From a checkpoint of a small transformer trained on Wikipedia: MLP 3072 GELU, learned positions.
MLP neurons of a small language model. Each row is named by its layer, matrix (up: input weights) and neuron, and shows model dimensions 432-623. Each number is 500 + 50 x the weight over its row's rms, rounded and kept within 0 to 999. Numbers have three digits each.
After each neuron's rows, "fires on" lists the tokens most often at its 100 highest values on Wikipedia text that the model never trained on. A number after a token or word is its count.

L3.up975:550455556404493544553545525504585502509477486430513581540523608509462487460414504462567455523612411495406515473545525490448599523527446546399416637541621492502488586481412456547591461553515461589512441548473493547469474443474444513526523498454606517533428470591616543440434569453416501624524519467432410425486410572546497544463447477450476494488417460472557506435451482596492480502516497576524534486549467519436455441505480543485480530437457456560442460536432526498501546472457579584544519539502547561587512564469436552477556419555496454429430392501471514489536544498507440480
fires on: "ter" 23, " inter" 22, "per" 14, "ur" 14, " under" 4

L3.up3017:446484598477487491505628589351578457541514473581465496512507477498470466468545550593411502531481476306521477518480471442536432444508428507496487461463466391523488562556415532473542525504560539540469486485476539573472516441433516485437439500451523474466508458532505465421558468439462551548537571545502498518448544560541481537509580497483484552557434453527580471548502418515455455580524499484599452510446534522507473572466466572514576468473452435562460471468469515467527418507467616547488553489527452458507505462438404593527652516454562427509542474553457472507506492469543540418
fires on: " V" 32, " v" 31, " sw" 7, "V" 4, " vol" 4

L3.up2135:474510458384407502405514416511495552407557512581498405497495551531508465452529480540449467446529530453443633457519529602493497447451536559549474494514451492443464467433521496486482524539459505567557466508523493484446557429566564537444474501416500451476476482495446483535449481481631475505509523581441532464557465492497396473535519519477549439464441468489567550499503538535546529486560514539550517507488497403489463406510462457590597469517535322515647402528449583449568542534489549492442463479474517373501501455510479539534448487555431484475398512496483449428495517496460564494
fires on: "ey" 22, "z" 19, "ki" 8, "ez" 7, "\"" 5

L3.up2995:506390448485534472427466528415442447570545412512550565462503603534572593547455530515471493443551500547540518589525417495478533510511419492511467486568495482391544525492529483543543484507445474528516470448512470496492470540520559519466437455424528545475495525534563520414530515519520439507449594530419415498520566531523392521471517535511551505570500448457511412513553484455487478501469584462529548572419555556486514562502495438579544560456549464498500543492502451467553515496521488541498449542493459546445471486487490530616506413438474490511532494474507412458494540472511473460
fires on: " after" 43, "==" 15, "After" 9, " After" 9, ".\n\n" 8

L3.up506:567551504522569517514460493527439472482519422516537574598479546489600559420489393415539497511427481474393475496599603392548508484484448429440485475591471554496484489547418601426489458542598485573511387468541515483391472404409429346549504552505441479503533500481516462526506458566484560534476514477475473518361480486591464527474469447458613451572469595484549444446514463537568440496544419459546515490452511587479478560524521439448460525467493523494580448525502554472555466509446516479491483475494456530531581418507597591502484397503523477484455584465462482453561454502552441439
fires on: "ost" 17, " League" 12, " All" 11, "All" 5, " Division" 5

L3.up2454:403471375378494477491425468581506512519550475495536467522543502451580574468577558572617469445480524463396468487487502505501554452566482525511470559431514464488481503555491491493456514500523438451515477601449424468384460613478538507583536591468516543518465494492475509450476456488433551533466554492500514563514539458578429598576525453526548614558475461527477472557477514510550494488504422461463446494464479544469466465537546496554471525510437504480494449400463539527470578414476392533520445545564615484548481437530476495544445586554525618516562493432550453506599485517450459516
fires on: "," 41, " were" 10, " The" 6, "." 6, " the" 6, " from" 4

L3.up71:512444439439494533461551457526416433469534503599503522444505501463525483423462441484502502538485461458421516481502481581562528461632467526450444431336495469507522549522554596543496455620440444510402361507427451378550525456531436575599501471545504447453521434476461423421556457510553572580482559516508541554528511525507403448450566537576516472464518512448543381521416466562409525511569520532541457441467551456640541546450494448435522463469516504487513507507402516444496527555448505564520470539524566488435520527546453474500471403425515403450497508440450516429443463487602520406
fires on: " W" 26, "ow" 15, " Women" 13, "W" 11, " Men" 4, "ver" 4

L3.up644:526527520507544439512500569514501533504555508432537596472495484646527474605496502425572482504518527510509461381489538510527490444490465546495451495487484489557563463485496535457459526479471541486404496561468519510650462504484523533539431534578517541520570439408570543507476559539463533369534502582405526476549480483466509538536531516546499473557449489529469522409524519508548488533568494491598389451486524580456551566512463492523492458555469547475511477619444586490539443532449509486549538406434501546504505447526508580489458523535523488453419382573479602370477469411427460526
fires on: " and" 24, ":" 23, " many" 9, " most" 8, " Most" 4, " some" 4

L3.up19:486533471447471386405532455492522460399580453503562488400499375491490437518488497524535502465430453517472553488531559535413407570466455495442413482500518542508492529567592446523452470449517574487504496535513380524513476530404559540595596521483501550515416453487523508486501424508452478554519460491430515490527482524446489473505516447457502494463505467439477542552594524496515465397537482535452517471575503422446454583514457497520604516539524516426509466446529526457448533438521473503486528477503491478441516505492388499529503488522447517507562556479539472578524514490451521374
fires on: ";" 27, "." 20, " but" 8, " until" 6, ";\n" 6

L3.up2137:616505403505469523557464474513535512467470549506462516450489461562489542401532545490543596499530469479419484521525442496564473458470522423418505518562613480431503517567451481419467471431625488487605475408504538526551508438479578517481513525507390495468519588494486455515576449556468532531533549514588460443557499414577577520565462475431449487506497472402557449499516430524553492578463503516532462524489529488451452413536410437526503576550553379477507448525516500482533482495485471510446474431515484412623542577623612458438476487452526492546520543505491562476508517516556471571
fires on: " post" 31, " al" 7, " Post" 7, " under" 6, ".S" 6, " co" 5

L3.up2596:491524418536474523526585540458456413425483476467461420432433453497463403391544491444607495443631497475456468548519492595504484447468487529527472404591517540492549492558484504435406584513507518472502476517481593418488543465521471580550487462459500511495413461466473498545491496575470451546476564522451567509525537559491530449515516436465604566496519546488458526520494501516575432443504537520588591499398551464462497468525559511462506434586558490432543532536526595500454525516522423571508571414519494470523518532554433458443535483529422530397570529425490494514518456499500518484
fires on: "-" 48, " " 28, "." 23

L3.up1353:526501424513476551448484491461499550515479495598565536499523510527594499526584395477439600540545528561458506452526497513529509410460467485407511472532521486495473566492456420463525543505559438501573586458616507495571530435565437554413467529495539429497547507544484468553446463445474565593560489506525532500596476461550526488487498477559472397497593438515485499381576480573585559480550486457515484504506560536452440583552530533581511646437507494474505683526515403519528444484502504440528504469531501487477540637449438461487456484455477499555454397481428497464481505420522512622
fires on: " under" 15, " left" 12, "\n\n" 7, " spent" 6, " served" 6, " post" 6

L3.up2921:463537510467455488487461447494523455516544514451427511379468612385440448494510499526527508480475480494508523526529529554525557492554494438496513418479415465441499546501477436462511457497491517480531490532441449448448501529536524426441533470516467545485504508386457506532477496527504467467539503445465502503478419454506493445566522487480577522469563519546565548542455402467571609555516591478568523471535591432498441488495414423496618491464456432507570416479488522504507449471501405513466447463510487507502412566454460572480535502483484427466499477589417559527399441436573527503
fires on: " n" 44, " (" 9, "N" 9, " National" 7, " |" 5

L3.up2515:493461460469441500516619412498433486517493538521471521572478507490555531522453541559505462480541539437413473501464509512494489405499465517530480467505486512439478491545477564466520549461518455387560508458499413508510524489528521473470550395487409475531469496461403493456583534474491363491474625467444485542496544519442524522405520497503487547573536511458523533509491520437509489482525454561519424493558645503484458535438494566544529398521536579505386494598437586483518554504426604435515520482555508541505511529518577576484538536536469457567458429485558495500549427519554553457
fires on: ":" 14, "===" 12, " and" 9, " with" 8, "==" 8, " —" 7

L3.up2624:463545480459403535414450597513459481434482589512497546448563562472544493539484502570505507414442537509540469565490574535512473508537487479471396500463528636552467507518489451495562499434393425468546488570530491482480516515436547423522480478539545510428475404425457516570566427522470524500621467535525560473444474471482527626572582454506538526575565560491496463590501542444528505512581465437472496600518600498517457446583489541461513517515497494522442432522451502566513561479531404585563559539440587381462415472512533545555464513527589482474553410456515544495547504425616524663
fires on: " |" 81, "|" 5

L3.up119:431518475521443390407455447524542489531525532511503478493444542513574532446495521561529505478527620542449442541512554513484472453516529546403549412372600463556433511522359473475459595497524471418494512517462478392514521493508503506607563529494513528530410491480493506424613453607540449534486532486538463572478474494497538545537514531480501547519491561430429584382575429452509398483586488470442453504498591506537493569499557452460447417524429491524484462431533551476478616518544408494469498547526521525459598538511557506515461489460490544457487434491520486529554347523390528502
fires on: " with" 19, ":" 12, " ." 11, " L" 8, " defeated" 5

L3.up962:458506465488514453496507473509487459395540537476470444465462564526441445530496529438518632388533516477535454505337447430471462480495482472494481470528561476457539475605559495574531535519486512467431512527546558500578531507502435531522548541464566478499442490448557495460440537574579499467564538485515535471567466493458553493521534468573525517577535523516526508528469482532559528495567577505403478564484517465495575533505487541577518472530499456535507491475440537493442454481489522566501568420548540553485555412457476370404535439448456515490452599465490496531510513543533451466
fires on: "." 29, " every" 10, " The" 9, "\"" 6, "!" 5, " never" 5

L3.up1476:545478442489545461426536405530535433459542469492568465527484474504459486386529471539459568518464541460499469502460479485455603538440550388485505458500480545446556519517497490472601485471585390528515463447458423468415456527527542460518456409478459511522532487527454513554509485450488465560552587465386581449597487550520463545509448477503524496619466407492568455489511430453502432467498529485451572459427476528473470484438502528450561546579495492476479579568503441494426508561531503608483487555475530465413439485594584482452462433503536420448524519555560511526357346464540527530
fires on: "," 61, " until" 9, " before" 6, ";" 5, " which" 4, " when" 4

L3.up1446:526571564510507384524588514568406556527524521510462642530503508425503453567518473474498456418600506519513433488405531373494461396511574531424491512538525343566567505554510473466483506544492417494513470518494450505526463468435482650410471427540509571470457434470548466552535467500524532464544443566632470508473495488441477497524435503544563478359434561455491517517479546524555432458523516423558551562507551508511482558425510525527499462520512470518407485481441519497484490483530538560496477488477626484542560480476497428403542485496503480518581614514493514574457491553497489474
fires on: " |" 46, " " 27, " London" 4

L3.up368:489568584479506516478492504545549554468465532537440483461450458513459465532478460496485531493492525536506602601416524510520505480469486428490533532443538540568532460525515505533483474510462404489368479434515441468553501454478371444537552493566494560514504441533502549393473501427541561491501515533526499552550567504618434570593554473519526447451525566451521502404498388546486500478558416545511533542530521565544465484497534401472500523500470539547441480487475393471443486485526547501469539446504425503535496482479518445488542446564502522534437429501452513501576463527445531551
fires on: "n" 55, "ill" 8, "na" 5, "ne" 4

L3.up2094:453459453495391526535445406426530556431509479478604560528428502524535523539494526510444449376566507463574628535498525436430479514531506523362499520530434471493555497410452466523519538402539545478496491487381464621480469485423582466457495435582456503638440458461476501389486490485532447446428582471518495470473434470452470473463470509451499538476490478437443446494571466498474626454509402555457441533441528513360537474466563577418465450539554474480417488609444543452472498561515560514537531522529542537420594466511515575439551486572563600466449467551486496327487473545553624533
fires on: " Qu" 15, " Se" 14, " For" 12, " Or" 10, " or" 6

L3.up2638:472583548486508535489447540406518505519511532513511542433459441409496527410458472513452495459612549523498629556541494537525502424413431515572471496506499506485521475523509511460378530531543505485556483537546464528505504450583449421445428489515450478471468524472581457516525503514571438411444523478535499489562537480454475476489500445531411472462510480450379462512457462517602535499621538472555529585512483487513500554444526538520507452544563495606571495525467461480501452492546417529531531453518432484541479483436552526485470576556612568512558594492478487455432522495510589477
fires on: "y" 18, " My" 13, " Royal" 9, " Sy" 7, " my" 5

L3.up2125:447557471475559447519594542601492530485507521448461452538547567482603515542468515476513467475474469536500548503591508519480543544451470536569451494483621629580495467553460431477411512500422439528513567554511569473510497457498418493556429485605525532368431430573538490466461614467547488512447460445573517449493532501541499496518459542453509459437466507544469466406488571463454464484507566568545489345503449530451562568621474463523599574559490512529540514551525473521547530576454562464504522416530510488493564519461482497488424453439558467446480539534519492466469535447456523513
fires on: "-" 19, "0" 13, " \"" 9, ":" 6, " and" 6

L3.up2681:546491530504546483415443536510488504457451477470515555520583415527537495478460532495517549493569448578472526495499610476450503518475465520493439492492519462501557473411549514486486435439465510465431392562536491560478475557523521538498524407470551511451439478487552512588565489482520485541551511502512507455547530563489479470577548480426481494456508532461487398496549465501528464409563540411517533546497594447467478519509469507459467451548455500527476455452486496421460530565469582515550495547524543489543500577469511467525427452477590413511477538525498490575524406520460500442
fires on: " until" 21, ";" 15, " once" 7, " not" 6, " only" 5, " while" 4

L3.up489:423463547479444620488564599408490462389458459440478485454586549450537589487538526514566500425533477509509538527524498561486531511501430445483429505534437530556472441408509552518479555508668498493473483497475574431384550461493462547471531583552536416464534479444560468489444499559460496458504497477519545436442452487378438452519517534489496531461458518450576489403449583509558529566419460470550556525437464501461462453530507511546460459467533394512465535464350520494526434514537556595499537389508500536461373483502453470532480578573409509407537557521507562487462491475487544421
fires on: "." 100

L3.up144:479498488481590474616394504545401571494510467520556549502497554588439581535548445460531390484452459549579462508551547496551438471439545504539461466521421467520487450521445555409449552545549551529483478440475461499434591487403542544494476484535483523517456511545537448550471467571503524493498616441540488490568377612447518570504530557468563500487380486491422464361500458535430377458447512443439473477350565520515364545545528519521421527409492476517409493528466492508477526458480492588550500568509481442487576397491476492484500493433513498526529451508486469594465466518524384455
fires on: " |\n" 28, "-" 16, " |" 9, " Box" 5, "\n" 4

L3.up855:478555555450413343442447386545475506505560448466388345512500461472499379485505529463573430435428561443494514588527518455502561533479438479569539482451588524608466488537460480493433477585471622508520417532425550509546498466553443553507432473473435485434438552483547534509490484529530482495524536584498498490580572568484517488534538424443416507504506509502473498463590589460431460544572574509453521448461475488518359489548462490524521433546452590602470520510576546419493527566571437494510557593437506494432465497451572474469431582478440399357492528465440468488550684517467544481
fires on: "-" 87, "1" 5

L3.up946:445459465451486500532537510488414513423486496564433499496463414466515471465523471454461425464487495494464599639495421523474427523458555453456485492465442449496545499472449541555505529482542511457529522547489429595574499449456505501508479545506542504499364521509483545463530640513602422528556514536389495516511465569573492451500492379482465502398505495493405558490459539507554514450348574562438467523499473456434426515519504568448440532433522443561550489611527500470482421457476456555469514561525581356558513565564482572494616524474590555463501520521580545557520503510528530506
fires on: " con" 14, " Or" 13, " or" 12, "ph" 10, " ph" 8, "Ph" 6

L3.up2235:531540493523596583448418492516505557463526489508451528522603455496529531527525491493505546480545581512432514524474457444502488513488495571475467583493541414583543433525549532515502516517531475497476489517470425552551506530483544491472515514419486548452464473441481445436434601458415422473505553439478489494569546667422516598573482420454462452481549598468487535521460551488578488442442528446542504414469513497485463604519507504491581447498477530510489448449579488448455487413480479438442554533535518434542509555516470580423510491359504549442442559456433522405464510554504500518
fires on: "7" 48, "al" 16, "ot" 8, "T" 7, "B" 5, ")" 4

L3.up786:473493607456548566440536530409432522463517505518516548541513549486514472489527434484510554488492601468545543514610466529617513435549464523540554495569535513465432495603386470455495518560523464540551546472569517478502411535487548487475540440389507438425463447486455499479515529494522420465392472529480536564533427430492456526503465543582511488483456515451497496532538449544557477510503514479497491499520496474526516523427492430459470606476510577548417475440497466461541543491479491537527461441499497443410421516469503524459589520484612597490562465451411501483550498498483464470
fires on: "y" 56, " Sy" 11, " Ty" 6

L3.up2421:579567470566404486418513467542497469529501530512485482501484482484543480524484452541514494430536451520503464569505481509489529463586461483501539506484576558514579498503533560478531475466506489412472456566544463527417501469489516563486499538460522487404441496390465546514485448480467579561479441502357529541427478526508467477504522610462490454485600484434414482475541522530521446585488563496489414509481497446585574466503489538493544481450428556572514512445544538516482497583519429493554620557477510499467511468460488623451493441503604492552453452515456425473424613519530476529
fires on: " by" 33, " |" 17, "U" 4, "\n\n" 4, " ;" 4

L3.up207:499501495512465508430464537467589498486401551487425510445427541500578585449493471480560586457448481469467441408485544458463395453523576536553544425511577557430498461540488555470451515444501483550628429461579425467514530463477537340478510443509582461427514450625525524484545523450412501513446468571475545553508528439509428486491491516393443426605499505481560543520490514581425460513444446512482486388450508431517521481433473495519500477534574499521426472480502530538531538494557544492489523497396456560543474517553490483407505444504590477589512498543547476532454398576415489555
fires on: " University" 50, " County" 13, " state" 10, " State" 5, "|" 4

L3.up2204:466569549463495447513417535461531516467535427524501344479592413453516473533398459520485508333574420482439437484496544520507508576578503464554401538502441515465571464488431477431495516448462509538519529575518469550419488438510432559495496493530474462572444516517460524483487457533470453496552557546525475551476446427554491592580399507599471494512474602457483515503509390454491417492634537550501471489541539593552490557478448549470546582475520494443508473515476480519604522537585423509417525416542524504522455597564506533566491454537519489512480499471416560484485393640426497465
fires on: " |" 33, " and" 17, " has" 8

L3.up171:475550487500433499455557429499542427433567462575458562634517472492543516480538523537500473488488393564549551552475515529487432509534528592529546482464538464464551470472440483445532608502481558578509462454471454454465613491449551502519554434469418478442489559523492443532424485469491510411496496514621581494523573469495521478532423561548552465513550581458430570473536519469478541563515541493515402488488470600461593538538544514415487495528499618516437490417462487516540456499462461490548564519488570552430468431386455576521516561514452545504484545384630576505425508517405503531
fires on: " P" 49, " p" 45, " By" 4

L3.up654:589519520444479447452511447450510526484401501401473508464515455600559430520530589498475478469500595438570536528554474520478553455500534559500487394498511548638545503514518496434485436477508467412406406488494532548511555423522506505485496445500516476453523563529520542433571437563648480482523430478480433459523507595483528531550508485470453474513477470530553518454471630409483492498420665458548508496491555518552466544553447513521570502633408577587571586474556549525577522545549531427452532564486455459465449558460433490472468486330541477434552554381495414483508524481559532473
fires on: "-" 62, "A" 5, "1" 4, "O" 4

L3.up1622:521514449541560463480480553462470494493499536541498577417485425355474482489507518406514539536612459504512548506461443615596512447468416427512505490411559576552463453470509503539459550533460490523565503506522472512528558525492524473499390419511507462507585451492475588421438448514441536516524525584487482478459453553474434444594586488510490555507575450455536493542523480482570560428610570539451466409550386457495486587474517478524471469439502509535497494472574463461650524477526384538502498445562622495599525546482471455472543563484538495631524503467412470586491604497573545478
fires on: "ind" 14, " North" 13, " back" 12, " Sw" 9, " come" 7, " Christ" 6

L3.up3051:568428414559461567465462442462564502540599508463525517520476455556500591483581549536501489373562496579445617516344497466434427505525508474511455489564613498471546491496501471527480597478539508520481512403461449545442581394517453551417380497487445442546459475484489432492542529444568474481587526468454554529432561537518463610528550519482455415482484488575530405475529471409498573475510512443467457601506518540453579484495408515500404552511517584542544451540566492472433523541460514554544466535488489568562524479440463574509561671352515460512505515614509564472567497549461515567
fires on: " or" 22, " /" 21, " and" 14, " em" 6, ":" 6, " Or" 5

L3.up2572:482551543465479524518502517559333427487438474476430524549504567482542430521451495424522471583463469450477487559500530526485490437531550533511432536509535505480492509606465527479465514513527461423482475517502471456509487523464475521505420532478409493472495449456540497528448511533506447527443553490596576514590527479456494453589558498501627489471440453446475577471436498469523543561471545428497452546418520568504542510582480489446543433507469533478535525461553520531592495514539532489467561490439591451459508419581434455456445535567481446491420551509503484495540538456527513484
fires on: "-" 75, " " 10

L3.up91:498583529483382497502608395566448537471472601486471503482459500505469531472413520487542430488553483511541477437396526587554435509544419542397454565459423521433498472364487503540570620462592462630482522448434577452464498486503507408422560545565543437604466470554525418519464484474453391570415619466546470499442558549472528548487474481425404468520503545504501462451508441493657504613534499451495527528558520525458485425502572496470452492441496545490571531489431524561461463477459505513563472572459466592503475502460517545532506508563481390561510488555486502576503432583664517466
fires on: "," 31, " in" 22, "." 7, " and" 6, " time" 4, " with" 4

L3.up2931:485438408483504539485471535498552484462440547553574511509553573523479629521463562453553497348457513504456561497576412412488478462499475496523470390483426460594556562426443610528467428497453428554574484473416459445505513498536502479455468551438433492552517518475444492543497493475494461474495450516467529617537522588464472495488559485613451499523474579519521434488515457468512580447515494529476443433460482479462520440543449449436554495531347496419463471403549553500440571481497495495484478440509480489521476536496424537493470526484472519441469472518513525470648489478516514514
fires on: "." 40, " The" 6, " from" 6, " the" 6, ".\n\n" 5

L3.up1712:539540523595456534527512406521418498549514456476424524474595553546458446460530628514533540568400625375464409449521618543514582445444510477495583545510607561583402460579540488483692488463457472463517468558494500528515441440528416494515629451563434504495521462562532557457477531500580472558494449444477460505569433530498471475465475488519581532479505463513494420509543523482510526447451506426561574493586530458525540539486493555441474473511383478496466525508469528523460467456424470481412543475554493535495519555475440447515428525520496556479497501432478542515434462508553487498
fires on: "," 38, ")" 28, "\n" 8, " –" 7, ")," 7, "—" 5

L3.up936:543537546481543559580509520528592397414464480438630472419569528471526457531580523618541561418474507565547441532576550563481472549520450490555490495472518567468464487434479491561457535532483504606415465476551579503510467545389604487504438440442508352552510498561590561510459499502512469471536599455470506424490529514463431455468537491468505539512512405527485548424418446498489529556519446557526402444514427520504482519497439578449496503536479503416436455452492571545483426471479507520487457459455539477502567566487572519493604595535561534463489495412456498397452534589472571481
fires on: "im" 64, " Sim" 9, " rem" 8, " Im" 5, "om" 4

L3.up2110:596596482497508464458552506442513397404550466552417576594553488433455510435482632366394519507510474579516524522513463489464551472441473535484517491535474498525565427478432552520540658535475498512513500483448446446488563430559465579514484454525433561472622521568465490403564454548492482511524565443488477507508514487417503475397517475538439508450522528489498523483493548432509510474521465548537534516475513539485513507583454442565491399547574478525457467577507594465466507451490456534567485507553553540556498390524504579524525429437473488507593471421467586506365450571470504456
fires on: " p" 71, " P" 22, " G" 4

L3.up2863:469454365540590450591534440530563630485521560450487595458477459534515494603532532459573547490486446489491477445481458449498480449581514435451514580484552450422457528487441495465479532482513453497495451637500474562483573520400479482394487454512381473479464579556546491398531510500512432514551449581518462562395477534457546570404491564471493550498480474456536543419504461617559467474552480583490541535402551472520464507560445541536491495560475561399468453481424473510510484496447473467507531510522532554446556457470445474451567396492468521606517512549477461532468514491438438446
fires on: " |" 28, " (" 12, ":" 9, ")" 6, " " 6

L3.up1576:491526459574433518449483535481526519479464510481512498530522492516514479456543396528516504564467529480475497514513604556524425500511503490453402514467620459417490462487504559501421588535503457389537497478428466437438367574519536515480517519520424500505564521503447501445470499415483404477329436426516454524618504540487508495530496514524526565541481516492472472534408526573499406527547512539537479558555560508380555543465500473583487474491555529513495469453555503419550525502436459457605525514506500483474517498464531562409564488563421556571589489569502455507515396575525518522
fires on: " after" 15, " —;" 13, " with" 13, " by" 7, " from" 6, " —" 6

L3.up2189:521444459510498515595508577555573501517502541513423592492424496551485511595466460621554475447547533466483507519455449422447556520550583492524470537485559514525541558547598457473544477452509560441469534539503422526494486522488514472423486432551563466592552496463484533481575492584498540527515480516443537481412621510546458380534504494482569508505576516477528485432539421432498556435498519429556528507563462563531410539448471510474475489482393546462491464501394583555500510504504581489584494524525490530566502511532564493565489433438503505411447524551519487492544418483518490464
fires on: " other" 19, " another" 14, "-" 12, " Other" 6, "Other" 4

L3.up2734:565429513539565531487522455526403484433453531540499438482540534418487542429488507490520469521417496550487560424549446456553573471539513555469499518426421525532464555438478457498576475510380450482480580465496515486553456453535391497542428499487481581442427534466464491536500534422494497508554484504533547449520573504538489489520505531648490486540534484503430540500439506558515500521446460500468525540552529567539496544417608476486512423461501533441441461453533467505568476565522575601454517565495471484568554540521581686433516570529512562535428497454511438484582417531403501486
fires on: " |\n\n" 25, "\n\n" 14, "0" 14, " Total" 6, "”" 4, " \"" 4

L3.up853:540479438510556509516474494382524445520475452532529548412538465529533500460612533532460448539552475521469467543482508507506475413509471546570422461547573473482451459512525468495466527553424586471480447457486558494488491447503480439518492468436523509522442429607575524439423435568466468535523603550504531450518546440547542484543473497465488577419496434497504563521546435471511414449539503527555433518655509513467633548463483479421515546515456497490500561517454448483414475484455600537458493563496436401551483525454479424498461428512470494517467452424422578496526478554373592489
fires on: "th" 42, "nd" 23, "st" 18

L3.up282:423465539538491524542532503510433551516510531433459423522482651477551548500457506483545405519511563542520455508547489510456507432530519481455489518454430434461562508447453486505481484500398540614363507548497472459475551509500475495544460501547529515483479512476476438521458501511373482444483480515471497434506498468478513428454457513485502449552484472447434459486517436565564495550459519470410469492512552529514552506550559519429486545558468492512480487499509492491513504601493542531526535507358483582731480554516500560511606552532404497509373454523510540452491581527400495451
fires on: " of" 20, " |\n\n" 17, " the" 10, " from" 9, " at" 8, "\n\n" 8

L3.up539:613559515484551546452489599548399468510468468432427519531429496500465454395587537446469496498499444530431508365584496551528562471439408615498528480484595527489343560535561542478443549455493517487463588445523580483398564489491420549499560545557508533460547525546521513542547508498466496487431487443565460520447466577477529499545503534450516489530436513519571573468481481490490462509449440516522449510474445548490483438524492493547475513522594515427471474458563518445508527466478593493514539499452557434464460497515471552514479448462523454494477506540531468469527578510530404494
fires on: "0" 16, " " 14, " (" 11, "-" 9, "3" 8, "5" 8

L3.up329:528492496446558522421557459429471510506558462578473459577497452532493482522538471476491522451524494575401510520482494530507512479412407553576455432518492558477576552471437463465492531554528585485527499520465438459488546519404470587417416546422359468485562395531415518431517461576451545513460633475483648423498515517458530537545494515510463465460434503486528536446540484539526505509540518467458471389650432476545573489478500411541535477438439542515430599518539505541558422526534458446500539595445558543465490474516560545498469498508537476437577543413386610535519504520451501491
fires on: "st" 63, " Pl" 8, "P" 8, " p" 8, " First" 4, " first" 4

L3.up111:520527414522545521666503502495535516457371429564400470459541456463472498476421516472485584426476494472565437625461569412561608500564449465581499491596499517466488394545520401480404549507491479451502494463492465539492491550475526564510496474544536458390473576512508545489555490532459512554470487515513475496468510491490472511543487450547455613576464536443487523495542473434481496393507513454532561497518503405507401585534434516531553510501444503473499511504491428477588590548518498537489550427443463447444577493527483559479550571478492459452509544561547425495586414532418519396
fires on: "|" 28, " |" 17, "8" 8, "2" 7, "7" 4, " following" 4

L3.up849:563616468421526543461542516512495481432549425505438538422446472517513547461409543431467464495529442518485597570546419421526413491502493521510506612459548488509476633522498611528521473501447497472405447504462478385418513538510507545480543493450481591501563450468507484457521591392493516547480493581475525643513523387495539494590486518429458484476531512453580486458468490485444484507406564590487428446459519397469501503556502563466490422553482457500531525440482476542479537602499495565565500470468577511473487507516494621486497514493583512408561528528496615376488436567453425579
fires on: " W" 29, "|" 11, "W" 9, " ==\n\n" 9

L3.up1758:559511504463492482504633486573470553541484509409460365531508490485537556466455535524542529518490527446502422468482599483459640414497518473543358488502561579438443478569536513496485513463496477551507464451545504506563489450630612537614533470494502463514547478566484491533477540513534490575494568454424500466471598495591564502527517432479578465520511507582524536447488571464538476434625512466613537597514437362552471493507432495469498499528453511461498380565454517512481455520540521484432554506508538542526449505491515455572488439463573549561545446410611528465519454528476458521
fires on: " and" 27, "," 22, ")," 7, ",\"" 6, " at" 5, "\"," 4

L3.up1606:474487477453441494428487567536471512464505526488526540508425448526535484519535386457461536441579426545519485576386546438452546516494503575620571426533569460549562478489439458408563559559550411533491495535512531462539467439525556485559541410455458478501463500494508570563475352633519508465518492544483497443502475533494446469545494539529491504456530491504415491435521527470537417502454435432437497543507361483521529417512461501459574515494497477466529449512500584452572543560465604459474527448486513444515450429519532508495476461476510505490582562543540470449530345511543437477
fires on: " " 47, "%" 29, "ith" 4

L3.up2049:444588442504461483511469563511398415461510576575529590587420531502480519348544476550449517547450456449546541420456496558563477505424499447485472546543431569452438562512485491540514430476455449485508542559495511506508434537456394528572518512515566538464423481395527574459470532441500498514534526464397442455484534458506454468551507502573509553541548509509497648513466543544596586492445480543513441500518470523503540409471467522532579492550458446550527492478562538481550423477479447537547465549456554500458493363611577520509456549531567493517421444553475510475530464553563432509
fires on: " |" 51, " announced" 11, " decided" 9, " moved" 8

L3.up2261:488493500398569480426440489512500420510450463545468523556520464445516485407486524478487509418498531500506506483524535577484472475597523480453479504468393565542487511390492601500507550529444520532512522555448498454531467447387625550450581434462493553527512478485433516603538539588560466486509584609417463530488474447418494455640469518498485489542491471449420500542434428507433429510563479536478538471545457567502445376489495448476553516554562409533498492502449592475454460524577464520446484567539553406401510554487563558588499508518457497488490547452449403475497510451433503455
fires on: "z" 42, "ez" 10, " t" 10, "iz" 8, " Cons" 4

L3.up921:515505516529483554492586461399601507460520524572496531463573475514573512440569421446489368411544531527522554497449414485535542482509528554533447570526506496550534568556517571457406541562559466516479506457417455453479592441446528459590471473455506588480436483477479580524557521566503397485489546473492425531467538606523470583536516527511401511512567551500384497545504441472505466454409491538559583424530509397482595488513449479530556455501546508489486490467557557595470547501578424462468544453505536502482485449502467391501522529497489508533469456460451455613446614478529530433
fires on: "-" 15, " Tre" 8, " cont" 8, " s" 8, " Cont" 6, "se" 6

L3.up663:599546504630471551434580537522508544462510509450487487553527503454551460494422556486493521529481560458376535489451517593386526440440345446470484513514624461570550471540458478414498450543515496508534552639458493478477534525544523461561489589539528508498522510455449585490534551505502486478539573426427494535480461585450546557461464484517599444508526591456442428532435410484562581471509473463543513522412447470548518508485573479538570446600434493530443473451484583493459536456469521491436584521558490575458526560552461382461483584438478471449513513433502527480495417520485471435
fires on: "." 31, " C" 24, " c" 17, " Del" 6, ")." 6, " del" 5